config.yaml
n_layer: 13
d_model: 192
n_head: 9
n_kv_head: 9
head_dim: 32
d_mlp: 512
vocab_size: 2048
activation: "swiglu"
norm: "rmsnorm"
norm_place: "out"
norm_eps: 1e-06
positions: "rope"
rope_base: 2240.0
rope_fraction: 1.0
qk_norm: true
attn_scale: 0.177
bias: "none"
tie_embeddings: false
parallel_block: false
init: "uniform"
init_std_qkv: 0.0341
init_std_o: 0.00545
init_std_up: 0.0341
init_std_down: 0.00409
optimizer: "laprop"
lr: 0.00199
beta1: 0.9
beta2: 0.95
weight_decay: 0.049
lr_head: 0.00468
warmup_steps: 434
schedule: "wsd"
decay_fraction: 0.652
decay_shape: "linear"
final_lr_fraction: 0.0
batch_tokens: 32768
seq_len: 512
doc_mask: true
z_loss: 0.0001
train_tokens: 281000000
steps: 8576
dataset: "wikipedia_en"
MLP neurons of a small language model. Each row is named by its layer, matrix (gate and up: input weights) and neuron, and shows model dimensions 0-191. Each number is 500 + 50 x the weight over its row's rms, rounded and kept within 0 to 999. Numbers have three digits each. A neuron's up and down rows have the sign that makes its largest values positive.
After each neuron's rows, "fires in" lists the words (lower case) most often at its 100 highest values on Wikipedia text that the model never trained on.

L8.gate225:561458513516508441511466477434617494458531558478398467505421402514445482465562552540462496473607490552480532472580395524449528503420510408511586510525527544576414533492479467465416531525498561572482494464474471503488592534586477444494420449539510542497455446509368491569497575521460471454496474525471546525455470521459518558572482439520603529553494490551522477503486570509494454558443443379465534545501394541411528522585540524474563477535566459522389561440416523514477512528424496494459452404520480542529441431524454591551525518469525571502584564568447522437531467492477486498
L8.up225:498525561513510470516487508395427514540598425495525513399562454388533491555523421540428546496437520495471426473501399532501457461446510514497504490410477523503452552504445488588561494458475487437535640505566520446444610573438614593477418564543474480509507624505516591524461475438463472447493570627489560435488457529502492451522541478441545479458525499459527398519536571506572413498483471511519433585552471423484466545502542593473538497547484528484465529485523459461431422466481503522470527511543422611484487519575444529525473535587498410514493519462576472530507522468515489528
fires in: "released", "built", "held", "founded", "published", "directed"

L5.gate467:511465513518468549486478505508511468530540545510443548449518429537474508495520474562506461501525589447542462447449535581438424400535636609487504429463535483386424459506488512469494469510525502465432463503476522579572418458589531405516483473457516493513453502480519444419461525475467499482534607535487519455529447517508490536560511582432514485513519399461474455438468464559544433482535392542506521510536465546535504425557488560468573354580478489517478587472576519538458488636538505467523423641510458586423508442512552536455442523547520440383549473444531534511510441479565484502
L5.up467:423504477482551483617465585513445458452492412437503518542522520539527466453477495601502489471532539432509416512524505558464452589564552549464424447565411516562606535553553506382454505564434439478388557573519527416437466423558472531528482499470530534486527444553494529589414467507532543570511503555497558453527529521513467574499438558445417456487474484574512471542551474523382550493508490565479602495513518403454369492446426514441548499508435471550516501516566456456466476595468513473549510526538558511403508465479559451545508483564551508596550504488534466440538549505458476441
fires in: "music", "film", "history", "children", "musical", "information"

L4.gate227:471550539499444490537423496519447488536579427441409502474501568468467633529447490402512394487455488521455578433455444573523504518566531414539465585498589565561443446481632512468556548513521531490421532460473543517510546497516580405424423432474582501504487555550509481504595482544471504523609587542548431540459494564543452577527535513550518537528432468497476551477478568485531460554586543452444532429563534528488439610515551588510570420539539453487433450490564523472529478579501536435542480539530475484476472482503444438436553528528534509465478544481496454398458500501552558484
L4.up227:491561525508526488506478608432410528563449471513578477481518462521576410510506505485549510482462556479508548506582407428461568503495565488478426532515490565430478526483383506550469491514481424541496581475511561415423574451518456527558467427494525520436599504504440514468512429449493375574543428396469476460459535544547478512454567487521492550518546520529484497573503514449543516537441547513452546457488499440405482553535498398453436410536499423456423507540559498491593604518476511455456427505429517543590479491574523468561509490491401523483612510401553585504512576466505437469
fires in: "until", "he", "having", "with", "following", "due"

L3.gate19:512550533579524526606502548541478474484563463529480476405534545488440514447443449509416529530501589570447468489454577400437465504571592559601507536519486487526595500475544523491430540482465560488462547462459474555570474436456579467521529420576407449486575508609572494496495448495521443537570526482430420515542465485550460569466586507440517529416482397482495525417557430500466479511531511494498457545485469478403427524506525520479491543590601515441508481489478507519482404450609570424525514448467552448386521445433507480507427494470555447479517522507536491459546558518435574417
L3.up19:523510455519492529541483477513538523545468536498440519507392562543486496498554571557599506620553522489500447445473622503516459485621512486474507510365486520462555543524404407486513519508497542577537549485418485502471538472489510568407530443569387463627586423545495533630496468348475477517502535457461577529506540465461491554497452501536465595444537465455508544472528504477555399452487489490560480544462579587496473467447506457528574444576480528470531505436466469516534529458517523479585492508510412548507501492487519445451499462518515548525443521340443478553482484516443449477
fires in: "university", "may", "2", "councillor", "family"

L2.gate3:571578490540531496526485528528450383505528502474461610461350424513383535535514502472461445507464627551473493536537579466542453554584518529562503595534502524459494532459531527372421511432468531611423535502497413523499462534528479592531512421472535536486515501506453485540506411413498545497476497570499485455511529567547450401513474542543618458477461495525600549484450591568488498519540435487514488502427451497408578478403523442504547503489460434545471436555468511536427513466471558472446494460386510427384476475465485489560479479588524486490545481490537511466514522486506503503
L2.up3:482465460404472466484484518511499510537523440529450602512482527443458456480540508451549467426520556484461536480420600443543471439449449549372495440533557518546450531434566497427502440370521488446513440499533435466486563527532578467532438539475388578559438407452487504540422539493574550503508522593548392597490438557468455498523496502461611513520550397511529500469518456548557488518428497589619441498479586563440567586427562517480527509507479535507585469490486486456509473546531501536474587489386449446496484482464540595457461487460500519527565426475467479558487517506514467497
fires in: "between", "about", "country", "united", "museum"

L2.gate436:478466555430549559546471470442582522562499403517462569567544464510483472446503507602490546421521537449485532401495588492486565487525468513542495520623562517504506604501523530425514491486532569581490372516513486455461489396505541488482472427506441491530543409471450424533558554486522391461521499536483473465465436532504540516458497489522600471562517482541547450468419409509543577524486490510477514581531564499402463491533455541482570438576472484491442493483406588512520401533445498487484504483489463426405474624515621504516435511490440424588578508431487551516518547578502499530
L2.up436:443524524555438510480520444472476550514497520481535498572526415538508512511426517549439498533495531505495481427551501495403481430482465520496490555547411488447462513402417508396514451384460584542596476439479556438424449483456473562483416509527549460483463493587520582455579532431515447539466452584501493342551561488455500448494509492480559493478563421494547549516511539507412494641444528490527431506551448532476563557440559446442485556551433548537541480529433482501436540428578502482529456547549543563519480508466489450596445507602491480528500497508505406538548492559437426396
fires in: "south", "north", "west", "east", "southern"

L3.gate221:549510453573465515495483405497485478535520522526449560560369474452486475517493423533508455511414516543594541474398480510577549483483507422504449516503453574482417553479530574559461601515498477511463469551541410567525568539516555420532421526501604398512478489460486449480485473505513489411507500518487499425515464556467506487463468410558527489465604499514562611548561409508573499436570491534509515481456435548455533410522484576517557421497468478538456422415570410451495638509467495557514389486445539380472447528523492476478551518479599456501476517446465462465548530502513492549
L3.up221:488574520486475513471415552460488587542586619550455558505395525520465457531497441536495494538454540569500584521463476537546450505525555428530492472473477540451505507437519543545490540395472493556493528428517520460518559545560593438581482499538540500495469523478513525448431501567427429524540623487505543414492416522452477495536458470521443566482615482495530523545487420514483440507501503516479575361497550496491480444553488558428517391474465434485508511493600403460636615556478471426497462411434560485561484518523491470401598560578532505444538481545526520516473527461488493457
fires in: "december", "november", "august", "april", "october", "june"

L2.gate228:539537476452543499524566641516521491533532397527531470496521431496451530498505613574505519502406546476527464454524570474452467529578488507581464598484465547634486545497375477478494500469516551515463528549507542541445583462456524554473449603543475542535482460469444425524403575491527467555507494502554545465492491552430538489526531533484594522589555495516629541493466559511457484551502469461480503519468557504458533512447528528488403533630491485606516417506426528534513453454519439537533572499449497545488556519531629561433423523634536504473504508430440429545500489470504454447
L2.up228:541363537504552540545562488483502499506427515501527575538483500427481479542464439471488622518526468587462577537554429456518554434540430490563462600541570560445515539562583507662462553455467502494502534573515464476537522482552516476510565438467459479501450399462511484530490554458504445460563508492506536511469431508498434509437544547524498518453491481566436518425520443580488421496495474458443466424443526455473487516513554427515504411494427398458511394489550442473489449562481430546472463463440479436538508558497484420463468389621550393492475495484583445548589534552475532510
fires in: "world", "local", "european", "san", "super"

L5.gate246:408464434503378384497411528558522532525492491448520490598534541534496497580526488487458493488500520412489499501547460453526542448543404443505445489560542545560524547482503505481560582452506457496478560468442428471573549484614582509514506532506372522459509508562538544471491481486573438410556500485437521447503514445563528517555520367489511490562584450466449564519486489527496547453481568463481384541510506560427546521448423559495515516516452473492470553468449460498468562432492529484524477443574437574450519448562534482532472477640447462477523492393503456380396549518494465424
L5.up246:460461495502535510414485480459531563510519444445443456531521525387478551494557513567529518460485488439405435493553502484429495455467554517519482559517458443495513590510569517512529365482442426498402433436440570494469473443440506527590531560557468560519552427485509554483545653465572519480527409442579463456483500548469545530621540553467460485487512477545422506528492598469471599534540484421410498449471471520464611540495513547548537472481522547473451481444428467516489518501603507565453540503591491495461436512398480564515479491434422449552483432515608483472549422553517481518
fires in: "january", "early", "late", "end", "december", "various"